config.yaml
num_attention_heads: 3
num_key_value_heads: 1
init_std_qkv: 0.0361
init_std_up: 0.0361
decay_fraction: 0.748
MLP neurons of a small language model. Each row is named by its layer, matrix (up: input weights; down: output weights) and neuron, and shows model dimensions 0-191. Each number is 128 + 32 x the weight over its row's rms, rounded and kept within 0 to 255. Numbers have three digits each.
Before each neuron's rows, "fires in" lists the words (lower case) most often at its 100 highest values on Wikipedia text that the model never trained on.

fires in: "at", "not", "both", "notable", "also"
L11.up368:147161088116139145152117139127101146095176153158219182140105140161072139151120104111148122145168151075072138094112070145097105126075108080173125131123120100071163143124125137143104140152160171159115142018054151153095102109107126181109141153153171150141148139124178098156123148150169183101198114100112176149169201085153132129136132174115121133101153140162139125164102091116086157120082148113181118185134121107125130140126175157166095118076147157120098145110128080145131114106087125151130131128142096116080082154126124123146059096116148101098133175150098089087064070089049171133
L11.down368:105105080128153097130114165135082174075102132043144157119104085154140137137095124088180144033108169151120151089161140125135119155111079137168164107096097115153157115072143151142105129139137093097135056147136102172099135117092090132176177136144141183154103163107136112131152121111101128128148086154091143122189134120128192130088079131136058146150062138113141169150136094117163165149119134117126171214124069116142144121128182142099117082135162132125206108119115167122133148089195087092124174092107093120133137166150141129186059138078134133139177127152224133143113074136117114146

fires in: "august", "as", "aleksander", "aug"
L9.up579:112132130100091195135127152105135150121112135114167138134108116082139117138166180141152153183140132088099091191139123136156148155157119045161114133153167146137093171087169163092127197110089139127141095169091144107137162099085129088105162108162123200167130149097173117182079119173152105104130189143104035121149101155156163074120080158144133069106183124149163179094107108135113115116091102164141131146099134101191136078139140100123084139113151110147075061127097122157105157152103146146198141143145080153168069092041131102158153099128124175156091134096079094141100104124142137107
L9.down579:171084099152138155113124095142093103067105085130150143145136142124135131087077164136135180150149087103109167048133074139109173109177113163088078156144098117118122145205055049106074066135068079116161150125096118106127103153148106114092099130138159113144167090118092122115112121109222078151083114159145142141085114114157144117182152097104084164126088139126163138154170109098175164075140128137117132111133173121126081144128125169132152093134170144101145147090170181114153120097159150107133157160124136171099109188142139145082143133146134104166097113124096151095148152134255136144

fires in: "would", "who", "group", "could"
L4.up67:035158134104111158105161079142179142127162152136169191110124124137101117085061149104096118093172132113122077113113104112169152121095084119130160153128125121097164117179124149184147090110118199089139103130057010176168126133098098147145133109095146088158186104151161133109157083128120144128120145114162161088134116128104112146132144120147162139116137118079133133136165097111159169096141089098128104115111105118180086109178163150150180104109131173152163192160068164147152135145118083158141092117093153115109158109126122086141165069057118182096169177131160086116039142139100129147
L4.down67:136109158138124118120125171130099062143139100163164127176125152059163136109114140152156174109077210183124127088119069144089163104106165077121112141118175185167106165110127110160115109168123073155119110157187138154205099079155150081088176122107073095085083155135172110103089108140136137107097101141110130099135134121068092096022105144064036121062126133171121122092160119150126150126074140171156171165091166134114135120139166119104120140124118134137136128174103134144101138078127174142123129139154131145128145098090143139134130181162098132190131097098174151139162133139177136187

fires in: "of", "in", "for", "to"
L12.up146:124149155095166080120099123087135117120118057091104125068085131150139131150142116135133173126155099140131083144196086108096141146163133090147232193160156087111130122120150149059100113123121119127125064164100179185168105150124130097110117107116102102101115146108097082148132115156124160158109137127146145139093166121165125147182159110160181124099128147164082080088132088088108158172192169102134134144116145116112091126157169114114114073131190104117125085092103132174137173082067115181122129116052089082062159096165197118133158115121170172126108093147136151142096101125169200160
L12.down146:119116124120157125135136179167138091156093147143076135134149085094142099098105140146096098140180125090169169081224108140070185130101056160084151120132136134134113115114137136112108071131093156108127079134170132084129123160113109132149142152066156106204083140122123105105210105112139151116134172115163161124129085065151168123137090126120202150094126135143089077091119106151087148097183138139187142193111148130159097157150193135178129130121176097144100096162141112161113147121137054174132073108101059119121109067086133137145142184085124151143106157138185139191155143156102123110

fires in: "not", "votes", "noted"
L5.up59:111101142125076098080106110165116090134185140109155096135147063112109067170122100127164164145117114111096160133104118140110129144081087116189146107079162119153141135155109131131153152105136140130217190083088176136175178140098119173178149080097084131177120095161111128164151155134125112107114136101133172136077198139110149177092102148155127142146179088127083127124151092140137142098111195157133121154146140119146116053132131097084061140121086166139132189147126177141135101172143152130147074048139112113105120164104104196142135100103140070210099137116142083122139155074116201155
L5.down59:136118053186141095149175203107104121118160128113135131158126125092117153145127135138103148096155203105088173179105152143140108119115116098180107153096118134133104122137186139094102140131106163123080120140115124115138111127140089059145136156129200127156164145123106150100156020054166176139164123096104129111120130096101166125107126166112017166169106117153115169164141136172160147123032136153137180157142132079105177164152177156147128085132086122128078080124124145130089148213151148138124101083060136089128135092111149116131123142125153147125108102145094126102101099095090190107

fires in: "would", "world", "will", "eastern", "walter"
L6.up238:157186074164125111150147135090151205143134140201168152141062118134112136172160128102111107110168105175163087097091139161127159139083146182122110141119176157156112133135143138208165148073158120139099095109108129118166068115156151082135123150104108104117117133122143092134176074112135103160130123136160165150117103150093126174068137121155093102089089238065143129107124094087126138163072144118143117108126101136129158127120199107140146108099126123124111135163075118113141089102182089151113139160183185107096155135057110107108063115169099121074124154140160063099129091205130145155
L6.down238:092171094140155143093131125077133183087092189131128129165118176176074104067155116155132154163108189113148149105119140137199130107115072139156133158131138094156138125175086134172166127104030146092125126074139143121172129147156139102123169121143104117099094083084127133172169124171178105066055120109132143090083169107117169127094123117142146094139090125129191186152169101098107182138115171115182117118097163120077120094143121161090130127109123174121123107157093100108141085083149095191080112155185094156154108084145106170134150142166135145100054136092093077138107120156171159135

fires in: "would", "will", "could", "should", "can"
L5.up5:103127152169096118161103137123114084115150103164195103148038111153156145102114094145143093095155109182130125124150166121107088199131154151069150170134109142120144141172093105120098157078146154151079111073152150102139112159113129141140167143074135182169123051073104083118086110104120082191114142160150110092129146138125144120163093117158132086099141134134120130215100143081137136197062091104137062126085095097106165117125137112181141082170096129109156106160150142113091073104140089145131077178132085143170147117139100176172164089195114081172113105084145130116130087152119127177
L5.down5:092206109138211116137186157111155118107138166144176180084078158134083140147148073162166162172117185163164171092151136113155095092100171148106119110108101146130147124175075084135171114146139137079140090107144115104148119195102128099125196138110090150088128107118159132119103126094126057159065155119104132082094067133114193060080139137127129119106146148108159141106164097099151164136128125102154118101104108142105135165147110136127100140138073180102094094131068116093100118091201056186116140146136151122166145052131090152116115172122139151086081134137169134087108146178113121114

fires in: "june", "august", "march", "november", "july", "february"
L11.up380:122118128168159131130133160094158144125099130112122199124087187123130105149130133127155123119119156102157149093151069154140121104151185139177033175088090135155109165112087109154121100075126083223161060157083128118185123178153157098120079095136150083154127089107145124159121161153101120164152129129129138163127120096108139127088124093179082150147083150173136144112142090143094123167088127083174119088107131158121111169118162159104109169099172134102076140098127176164153150081129138089146084078192139085103161126085194123152108122127093101159095143178077100111110123078183099048
L11.down380:096136090141138176150095141132144141146127100118130140135120148126133164036137197092136110180102170083194167140159086135118072128146154106170105160108099138137141133128099171179113117079115101108159080128168152109131162172211080097095094113169174132161114082136144136131077149179166128144143164111121121112096133121142085121118153122160138129141069099170143132136120061174121139185158101088119095132106113146152085124111156141134089143128165096135055203105120191201133104067096149078163116178111170111054109172093076149115108140156160089120098153117080093130098145122182104102

fires in: "a", "addition"
L12.up200:100189178192124163145115074142103130153088128100144099120210123134112125144120139114122173153163117144107099141105147150128152111126117070187133085103163124149127128060085104142097127162093145194097102142148148120169092155084059121123121127126135108171132108116139111175131096130156135078153153099115117171162108100174131120150122131157104120067070133137138104125112090110062131080124143179110100111188125113133159196101122155150148104133114045094169168162172147122128131092102151178149149129143086117186137160081125105094191146187150063190162187080073136104081074076114131150
L12.down200:175137130113133135124106143124141072085077100096151141134142198097143151160121140093113091124134192105189149043184156062137144115011114124085115114123166129140139153167090146123152091122094098095222107193117104159124123104102162130171152124125137118079066154082096131121179200106115044097074166132139098149159117095166167159134130169125113148146134158148127150142137172116095092145122131094125153129131186166126118155123091223118102134138194144116080107093188159113107124121131083092132123157148131118080134124136163137156121094124153127080103168126131142087144150121131161115

fires in: "on", "high", "highway", "produced", "one", "throughout"
L8.up240:160136163036111175136127120098192124155105159192140096116150153109120112112131136181043143158147134146132156134123193130213186070121125158128159145071059164138183094151084133130125150130173090166137156125151101103201081169120110091161137163178094147128063102138140113127176133116150144142125134144115131156093091115106097103100145116137112087095076168168182109105119144180063150147137171146119102115087158119199111121128091109127114154111140093143148071186086104149126111114152116155186072165094113148130132112127162126071124160134135076074140126096079152113100114135094141091
L8.down240:199080156145165125141151108115161168120125140132049111055122120152143124124127148111170075117114126113098127148158176091126117146150117075167127095158087078105089114116095168166124133157139150145120155123116103144093108092131103132080165144116160139090118136121097152129100080131046123131123137050150106098191166056155128138099136178141133201143106117149115087125127185122176125181088091154107124087160160088154107113149133183080131142157095151098156131120064127164171183146128176134194179187132088106162154143054116101066106131115126154103184121157165098077155097155131076114

fires in: "s", "for", "a"
L9.up263:174190093135102171116089151113162202104084116120104149100094062065144124115170133088103099100167122151117174120158159184080099127105084195134067103123083161067164113066130120114130135094123110159101110116081097093120125153132105108122115104154100123136119047137129151141130137111162130091095068097106152159155113130161136142141193150109112135111176149182136145120135096151059143125110123170151134194116152127140085177109168176165108145136101110197147074152163105163198109152166131083176169188100144087125124103131153116122164177110105160119148109128115101127118090219131132091
L9.down263:095103151158123178147124175163109105126092095104140154092124146082144089132105134149115146126154133146175110159107093147165122107208201169161138173096178120124082145144088173079128079117160118100130105128135153117126101125122045103099095134125153149117112142104129130117152144146128126087147057161096155101191133152123133172135124105131158093127154139097117082101101099117131113182126205157134102156151159163131154151074092124107116113094135099070103071117216174176120166093115133101171096138146075097161118083146063142145080088163136114092116184141105119063198129054084102071

fires in: "july", "april", "august", "september", "march", "june"
L10.up674:106098110128122196110123118173124139161143129120172168132123124148146130156131239124133080118175168175147087106120087130146106090095139131122118193147121114142137133077074146105170148115134112168116105153056078062127141093185103049154149117116104099161169117090154155144151106180123065123158096146126152144096105023142138105105106092171174145137110181113091120144124151181122183172064096112116107087081114120154047122158145128129103146149169140127133082164116171087138159101113146155131135176158133133109141084087114110126157117177085170120153102112123116081132153071167179142
L10.down674:136122113175081184100143174097120114128107073085126123160091158107112170066147182140157146177096180128130178117169180102112154056097162082132120131101092116196154132172147180147121109114134072166156130165121113085099146112129100075157119133112130141161117130153141172145100106196146180126171131123147136137149077053141112129071090061083149129141069076140192161147088089154126151198115077066136117157114103122105151175120123116105112202132137159120089155198110114136117139125145127063136132143147114128104168134113077138165112136076095112140167139142125091108098165112180097099

fires in: "would", "court", "could", "season", "crimes"
L5.up370:118125130164113160169156142071143165110116132109142119106165112077090061094100138166111195129149140169177101132142159129096098140151095129079123187121094088147122128170118151098149149064113117035121124128133129102165150118147156161135123132112108150127151074103141114149104160130166066060158167114100092099109148156084045120111113155192137118097128137142131187180108088126192154104087113078112131088150124147122117094140149206152134123085196131148171166142104121068210149147114075124168116168077162081090111137189068102106155148103116135141124161163088102116140121117150174103
L5.down370:075085069129097115111087113176126094108156161179116138115120132174113174113161127145171162138161174129105115111137116110129154095088114090146040114106153123141072137094110114104119093084089200150204151083191086149197075163187122180128076123153091116120165095127134182153111071180116152145081100150117138099166098105091128116139089144125119142098138124082158187118099124137145136134139090146130149176122143083094167171105150101156137164099121146112107066118109177127082120131106178183121085127165110146169172147080135095188116166129094140145134116078101106074182150097162144094

fires in: "the", "new", "senior", "its", "census", "a"
L12.up730:106129118112136127094118138111155108147078131212149128152132178162121146124124129151204129115100041138044100181102167200111117148155124131151070146115137188132118189126128125152150116117098165135121101123161109129105110139152124071127118149110128117113091138140124136052119148134187080189160129113123114140137150141145134143116129163095128131136181086122154142097110139093135101145088104196145099096135115203121113143120154106148111130183107179139087124098159147094141129118063147164103147152127106039188109180087078115156093110213090200115139124176174085072113111117128061104
L12.down730:180234125159075145163152081132109174087087161132083129082153173096162132088167115117108135155154139148147164150160111122116116098117089161117132052149143129076052132131132141135122130130126130105103104110141049128150127147105152126144143161144109213194108110104066140142133152097184123127119160144147099148104116094096143081200108088120079091137170080139153102164132162142123184133089136123097149125139163128117111130203140120070081133113136161158133125172134183166139118182112145134108145149144177130114137154098103084071148184067154125097166175104159072119046155126150140112

fires in: "is", "including", "was", "often", "been"
L13.up638:111172172084163097164114086146133140194150165089078097117077187169129094183221107132130158113134128135127138104109107090138092146118110126135137135174141088158118093130157137050140158130115099140175115113120141109164143162105103178155131132080139087176104114144142140164104125163164158164047138140139118131133150072148098126098100118079084108158115098137184162047108127078147161126108154108155059122108135110107136089112162091152116133106096098143100122079084137133154132177142117173124143103176147125165175119107101117170148136176135071099064207143129033133140078150080161111
L13.down638:149150113164095095047147144074090155153144114135129129149133103114154096132143124098184104175114150055057173116141126129183204061112144171085137074151143193133151133091057122121136101160163086188088132132124120102097099107131135092028115097178107144133115111152157129116182096076120150177158116153149129135140125121169100145148130139152110141100083108101141112106104107113083122108126127180115158105118160135133151114171117120138156132118094096107156138137110110108182041120139141086123144039169165152113171143098196145188120179145062172117139082138124153141129124151136149187

fires in: "until", "and", "limited", "as", "yet", "youth"
L4.up619:121102080152154138211101156130097109140114143110130130134102119108131193113132085157162065129109156114202138109112178134049149067141120058139053168172075104140146163118124154099082163088116104187153132102181165142127116151122203159102120106074129168132103090125113087130143101209190149133093143152134120128102118133088104125122101116130205081125176168145099120112133139117148162116079077144145118154158133089045139133144140162133173148090048166132125121139082128175161107128189116180177108097165125127144143101132124064101145140130124100145153104163089122138125132117108168096
L4.down619:086188143089104108105145118128099070155139179119101109112125114140122182097173125128057104195154159150127118108104135115148135127096160115135187177124123119201050120140142122089136104105153141147108155099149122141155193104108120138178170138087105089149158119118139095120165095087075117099040184117144145100175166073151140104123129099125154137104137118061099093134160201149113104150163136067128168084137096163069153133148088146134108113123160111117092156159096070159184136191144125088122178146135151083149075150056087137138126079155097151129104132177102185181103127132152143147

fires in: "state", "because", "census", "caused", "category", "northern"
L4.up252:097181107104159131153111082102173108051121188099102159135123168139157120154066155121079142068095107115131151151109088176138169155134168147108078111145144202111161125138159149085140170139142117063201075135161135129153191134149179095086124156108107170166114136114097109143104121055151145145148119138182179122134123113130146121133119137143120135136132104166116127083172160111172107128147116172187142141163155123166145144092069137149155137101153142102101138047026116112132143150106112160141138159121084099108115130055066146159090132136103211131123119113057095123089119125165165163
L4.down252:110122178110142102117139124150104142136098137139210113100166142119181140177145082150086134117111107164181092088204155148141167081120128138129164123198108106048143082100154096132129136105100083105144152165106091102188140173153121101110139098074135102124130142147164112093108174091158062177140090131136109133141138139185103095119137122178148161150109187148192147156076127145133132144137129118134174137134060095130116129063089099125167106150122161098105101095098073101130093110108150191159042125181108149129083127129080072184113153124123098105090122161119075123188174120146177101

fires in: "on", "of", "one"
L11.up23:149172133157131215065118081107104146124118058126084147089141113063141107085115153134150078158136074157144079167157164148111185092102140091085129124071128113160182127161120092146101109084150121165138148169096141152081093161063115139120100105164150181106128051079156080159110143160072144109154126143133092129146096118189134134115124150132120146110142123112152109164170155151104100159195113132110139153143167107082089098095139145176165135138153149135175047128164112219103106124146138151081105149154092123091169098178136150097078086101096078156106142166115175146141135118141165118
L11.down23:168107163129171130112176146127161210158141099139084159158162087166138085140178099067177123146139098102047184046069128099083093136166104102125198180124086127114117148084044113150116147157114113123131145130126178166074181112126129075117112148155134161127112136128127169112152119114099076151114122125155155137184118141111158092198114147114147157103116101138102135097164179115149150103152119072088102145111145135127177141109088152139132099107124116131135148152080090132206151128077146120160089121124143145101088144095161085141136147163094163130062154133121120185129089168122133033

fires in: "a", "its", "their", "business", "appeared"
L9.up170:146123153118183191192106167194100093083112128131121167111173112092022102146074110106106057148139148092130124162079082198136126136157131097134135145081157116126139094138081136088178151062166136156157095168120149131105105101136132096140166081102135111178107044154143164186121154106082143124135107132095149104119155156128100113156154129117086133153157110138125143102208088108157116129176131119088087153237139192112167153109143108104115114087108132149147098155087130169116189198162134107097140142086133163147119128120087152153155128109107157127134150166152093101102128150106140103
L9.down170:131153113171144100072175108114161187096131164129098094162152093046204122118127123125091086111116113131068150120148179090128119090078140174135136116135090098139150144067121082144128028124080068137151126163118101105111150176135110189106089147097114216124127129111178149132156157071139171168103188155108136181157184119148155120149169096160095164137091107059136098132117159114042164144159063131151103171158153158110117130107103148152070126129097120126121126108097172139127096122179112143164126152112094127159173090126139138131117120154189101153123177183115128105159132128122106143

fires in: "a", "her"
L12.up41:060087133148145104164073133105110141150083135135166151123151170154133114189112127172181120128136066097147174103115194139131122115188169090095103141129099106186078100067115088135140159124115158151147091202086139127108090141093133144171128100133076084166099052113150125164151076087126162145148101152058104148135173086162148126175164153124092120065149116094122112157181142130116101121116166153140145190188113162165168115128109157135142134122055162078154079122110174120128149134112108144131183179110150117176087112141071092116136150131072117165184129170130115084103118122183135113
L12.down41:110143215147168117094093182131145120152054094099100101091094135085108086141118138127108120138138128198165180104138154121167082151091158123115152101065086189119170119186114124179198114164078132155159103114134096172078128129111077168119124139076111188144108081099107113137130091118111091134106092130129187112123172142128151127107078105150127154117199208195079120099115091120151159112135133112105114154106101144094117117139112172084083123107096112191142049096130151155162138087118161127161140140155122080140156174143185135143106089146110130088100145143107171099109132150167068099

fires in: "would", "will", "still", "should"
L9.up686:114158113165158076097128126164098191167138176165171128111123101135142066151135131144170129146119157153102147101111137128123134084119137137149116098124114159115048163153086122132105143145151136181133148110097151111152107155157137033148149125119072147100117063162094148200108108133088074144108094087186132185126170085128059138119140125144117081124042146134107156139175060155061153124080145154154112054125152103125129141103128160084143174184139053131157116111124126143168114083190113145150107139178158142089148072142157091130112159118130119091060095155115141116156085177121136172
L9.down686:173116121120162151179141100122104132128103105129106100125132101125102107134095088150113147153160172131145087051117200081101143103126132082156144140146118162128159087183080147117133101079148123070169135106122093078134195110143131146067155119128181150153120162145076056121125124086139157209133120114117094083129157123100180106085096119108106151099153150156195166064162164068093157125090106138079123117212143146162163170107069158130170105092136117096166151167170128117127145129099111155095084172147163097219197131085099134141140169095126105144096144111128074122127136128113142087

fires in: "on", "one", "all", "only"
L13.up564:132142155155124111116162074069106156065137144137127107134132132084088160110145129137094148097125177145118099148164103143182140065148119098121143149144167133137092120139124191142121082128113118146117111139093155083157103142163095080143103095131104086144131134126186082121130177212056163142111153085126148112187123122165101092145090172109076136089102188153110133202141176167136090148139158098168143101144150162091122081174099127129177143123113104084140018100167164159117166111207171148181121124151080144098092109138118116112112128154143116107159106133102161153101067163098149040
L13.down564:143102164076134146105135129080137147181192104113040146143138092139120112102149109103125116183130143143115110085173122130159179074123128108123169121095131142140099153147109122097137143116115155180124055148110134139166114096151110143194098162082126157075052147106091130099149104119111089084158131137156081157112119077155090147144079196116155122060117128126130173140169081150135120083091160109138088143142155175125118113118148180149171246130118117097180126136068095148096137071206162168071120123086132107094141136140118136099132147156157095151135173131136141118088140168049164115

fires in: "on", "one", "only", "online"
L5.up181:168143120111111141174140107067139149127159107130150096115174153100055120159090163106072105126127120119091069124137106094146141140156069146195201099139143123178126158204141136098070178065171129124128109139180127111103098180117118138195082103119150130127131122123167141111118066084184137130121157143141127120107096115166126134077109116171124093150067119084122132134110114153113175064184150187124142101104095164136101127154126063108142154115148140117108099126132139145097184155121154140164140110080173108109120109126171140091168128226101117158181105189125159089101065152067087101
L5.down181:169179146090117179176100148107105183126213154130101127100157116150135125140140158110049153099164089111114123105176057117113120102127106133188171072124121132172166155176163134116106099077132097151126107142121147185080093072184157123201087143123164097157121142118118091143185064133141106131080174082158129071121126152141134133079099122114110096058158139139143072097096129157133142120123171103128108150107150120075101101168138085132171136119148113134127126160141096165121173124147146159076155088145131124156123151182205109112167118155110058165148094159144132136145074132139166047

fires in: "was", "is", "s", "have", "are", "having"
L12.up721:127147125157157110139121132146157146087148134147112133139195129123091137131116183137175111062072136105136113122134140045123109173148106154143116148098125126194045142120173092132125101136101082092211111074157181141156135172102119127174176121187097113122142108129070084111094140092130115152127116162183151125126136100127139098109201121090058116110148150109124176076137098023166111102147144174171101072107118154131125097110093152125063146150138121154133108133140148122172173132094121128070175221112135165084082128112095095140118144134144154083062162137159126151154137139132134176
L12.down721:049135163149216137102067096114114117089142133156123160180138118070111097152150159093125117143146143113103121088086162161156117118103132132153183073106128151128086096128088158121081139104128181157173147138127153153101073115165131102043168095087153191145082092126081191144126122078122126165074117133147153108182112122105153106206094134149113127111097171193151153101123111149159145095213097104097135160112151138122105105159138142131164122049168133138153110130100077155148075163182147077163081126098111188108135151119101107160167111116147158139118107089168119162117081122100150152

fires in: "of", "has", "all", "never", "next"
L6.up721:152127117158122101156106068180137099125104092114118104084142127139112087064189115106130089074075145114123157105195171113066083165122153166086130058157124127086139114155067103092158137162202161113125207128102131123114156171084155106077166094099173126146128103144116092117050105150138091120140152145148112096148141128091100170147130117159136091108141143176112131129166123132172161165138107171164089151169130182141098153123131107077168072068136108135096189080071130144133099170153106164097078143113127127150122171073088157133110145109140161159107111153051147167123175108093105110
L6.down721:102131160188184121067119149122127137147125128101053159108101077135113153164156103160110170148162117144148133149125109140145157132160145100166138104123134143146176128090159183121135128100050121173042054074139076162081138128177115137198113161155186126101139091109155163150164155084136151126152085060074066111116125124132162144130074139063110152108135102120135142106081127086085123114186117099162109169145141178139086143124109135143077155150115098122122076189135140195125148126131086130110150139157144078081157076152092166160094109150135128191088149097135158117096083089108137168

fires in: "as", "season", "use", "had"
L6.up416:113163075064078142130107171183110149115161142165123102124182148112119144098118152166137084100176148146133108150058131144142165143050138077117188190124132127125114126111089097043166159149128138131115151105146145128140080116196155131114161087124117117196114131086139175131119080119148182139096132129108177175135163054141127157117115112158144179125120158149126111128101093152113101188178172144134138161148082093162157105160144145112113153138135083150104173163126103136198202115128114126090122074136065097164182121107085170086158119090157159097136120162124139180099136096122093048
L6.down416:148128168162142110167160062153115077123128209135142163119119098091178085125128104100114110075145143196109116062157115075179127166049123137133083107158106048060138121137091169133074065179149163151104147154124139124088158184100134161153170132189072120186121092131131084136147151100095118126161122149094089091097121096119156121146117118092116130119103136153073079098142166132150149134132084142158156135117199105119114127137128171123108111138199077127099140117106100085098179085189137186163152153157107099120107155168109151141080126106136106140155170115124093176121143139140177088

fires in: "in", "by", "1970s", "1950s", "march", "1980s"
L12.up546:113109108171156131147181135134140138098014126161085149078158115164174129127150117102099175138116168148186138148115093096087078108120140043091093115159105116110073161114103152129135172140107141155160121161153116107134102116151163060100114075081166102165158147115139113171113098150092164185125133111153150165179128100135185080093110097108176192106126149136094119147060142155188087091129114117148166105145174096106125108135113160105084153138087096193150112135157126151171170169170104097126088091055115119139123167140175094131149104115133164155117154106108123170142099075067148088
L12.down546:195116137139096197143147141132092118141178131114133150182094124132119180115132128140113103129163110123108168181129103118182157124149160102160088127110110133099114064088144098159141158112124109149101161097166139165099107147060106175173093132110103096136073162113200082098142130120149099134148114134096105099067099158097068111106099121114191121139181054107154079126179114149137111174165145144162149102104121191045132181185148113136154168118190140118205133081094119129077125091112138166184087129071107117100151115145108183057152161165100098127147137100101109144104107166109158128

fires in: "as", "on", "for", "of", "in"
L5.up636:165127105135077152114088133091118169086126100180157158094096104087113080120150123095132097106172145200090154144150095124152119123150087114226129215093075100164064115071112138088144139104177121156121099103071209133153131132057129147143131162139100172146136130115193115118129127149082157121078133133127129077085133168209158113098096154111170106089134117139157137155114115129128091126126149137115170183114147111118102107106171159114087103104154033140086115162101143147160137109170134164107133161124134179140134119130176151106068167107140132091126115078177151113096077127189125105
L5.down636:138154170096124145149170102147130146086129162099091108139154077156107175131106145164096142110038130154111152141115096153111152134096137147105129090171158164073118140114171120085125091167135134083145081088162101144101094132161163100097132145162130104167130133133157057165125071100167097139178163123182172090106079114119160101132141117121145097128164113202101157031109183093142150128168118214091105148160112079106111181149150183141110089139154079067139102118134141149132147138170124185154179162060088122104146089110090100136132133181134178114106139169114134163121127196094124084

fires in: "in", "as", "by"
L12.up231:117124146101176154167135146120143119120090127091088109141147117111101148093098066104117133114122139102068058149161119103116161156111126023156164133154137130073079109105115138122120129136099171127189136120173181117134071170076131174090139094103131091145099089157134132121130052054142152151134117146166094118117140100191159120179155092146232173120155193101136117145117162118106064141147170124111130118098193128120170168133122204118112089129142152125121183105127094169136150109132114095136100153106078070168178099164160133117146108122184159071129146172120099151179108096109124103
L12.down231:104103153166135146100164139149113086152147134184195098122130129127097085124076142119080132113177128134149101140122094168183149120109108148146141124108127091098136127101085190090092148178131105136161165171122178176126122126082108188154091160142203112130066142111138133094112116154134160076092119167108162128165134074162054181115131136138163107095178147072118090091138077167088167150088120186182142206095147163115114076114157099111136104090095121169128058138066116097052080187172067149153125103147114127147121164103106102131124128126081096121172132111121141158094119147130175111

fires in: "as"
L5.up250:104164114185130147158108164116187036128159129158143142122123083176097127104156094126113072099106163102134103154229162097127124149121142073142143177077126094163136148126096126152081143114134085110168147109114216094081147145073124200102180092088101232126127123123148132143138102134087134122126103107159122078133125177154132106128106119162126078045076167135079135108160134174134147115112104119125162116125097124103144039123128117141101130145140136101097142147072105160135159120125068152134177171121105129153110113131153154100166118164144161078078123118105046148109120125161098110
L5.down250:172115083139102108143166187144137142114122130143099084166089117058122112132152166138139181159139104138107216155108084132087100118109101169120152106120128163117099100123075106049111160162155165163142096121084151105126099078165120089072130155131129141139147114153097120123173095130153042162134153164183129123149200118115101151134153165114162169143141086148131086129121170087098102163159134080167130132125119079176122175057030137126085110136072107160145114098152110135157140113182166173124114155112100125112165109125091155177151153113113122116138115086174153199156048175107157120

fires in: "as"
L8.up52:174119125116109130151150172183145114085101154175089075123168122071135124120121184095104050161146135107077141184105094096140168186137086128155143164135117124122103124060075134140167118106160130185128131094086180162171103170073136131186145127099068103147070142158108114115161174118102130188103095219177166071084154103145104070143117165131170095128096120112137118134160105139157134159185098123121195145129157102161129144135106156098076126127134118138146099147087104141095111081137149175137163111103130156135119147131137066144093119132111167125055121147089074130141119070148095065
L8.down52:126097164150114131136087134113161085079170173086115166075110140162081124156136070131155118109079167146080127122164176159152098109162150139125070130144138139116090093101124148140112179116167136116128159095147162114079159159090185201115107110183112120096122105085104136202161150097134128077144141115179126110147107106149124079100080070132134145113119123113093145104161071111125163118146088131150113150079122165129091172089122128150185102019148103133087117166097164118135167117125116132124168171206086083143101165081100114163197126132119107093226108119076127122141084090128129140

fires in: "a", "professional", "actress"
L12.up242:131145202149122153126106130157138112086084151178165141160175141111100087166121153205138092092143060098118177153090142150110122109158144163122074153058179152130159113054119141156111183158150108172149098174105111101125105103132075131114063066102135158139130111105194100153180101103117185114125106126092141147071145141094108141161204113154085157195161143160133116130121107121154150136076091145066093120137136142111130099074157201099090138134134121128133143120140121154122066087137137118091137125127143082156082168145043119086139145132094142152193165177107100114081099138122115120
L12.down242:189084135165164112115138176175139135113107104098130083100132142163137138161148145071069150173162175134158157090123193083182123196123159143179115158164071105111048067092108154164135090158120164101114086097146132080130187143110082087124149151145110124155075120088095126129121166080114121174158085095130159134158158113106136090091161141160116135120089104133194144057124174124139138132106168128097138169183138134067132118202117129136125104132141152098151096081115138092135129115086141189125107146115133098137105108082141111133121110140185065085140149096140110038110142139132114057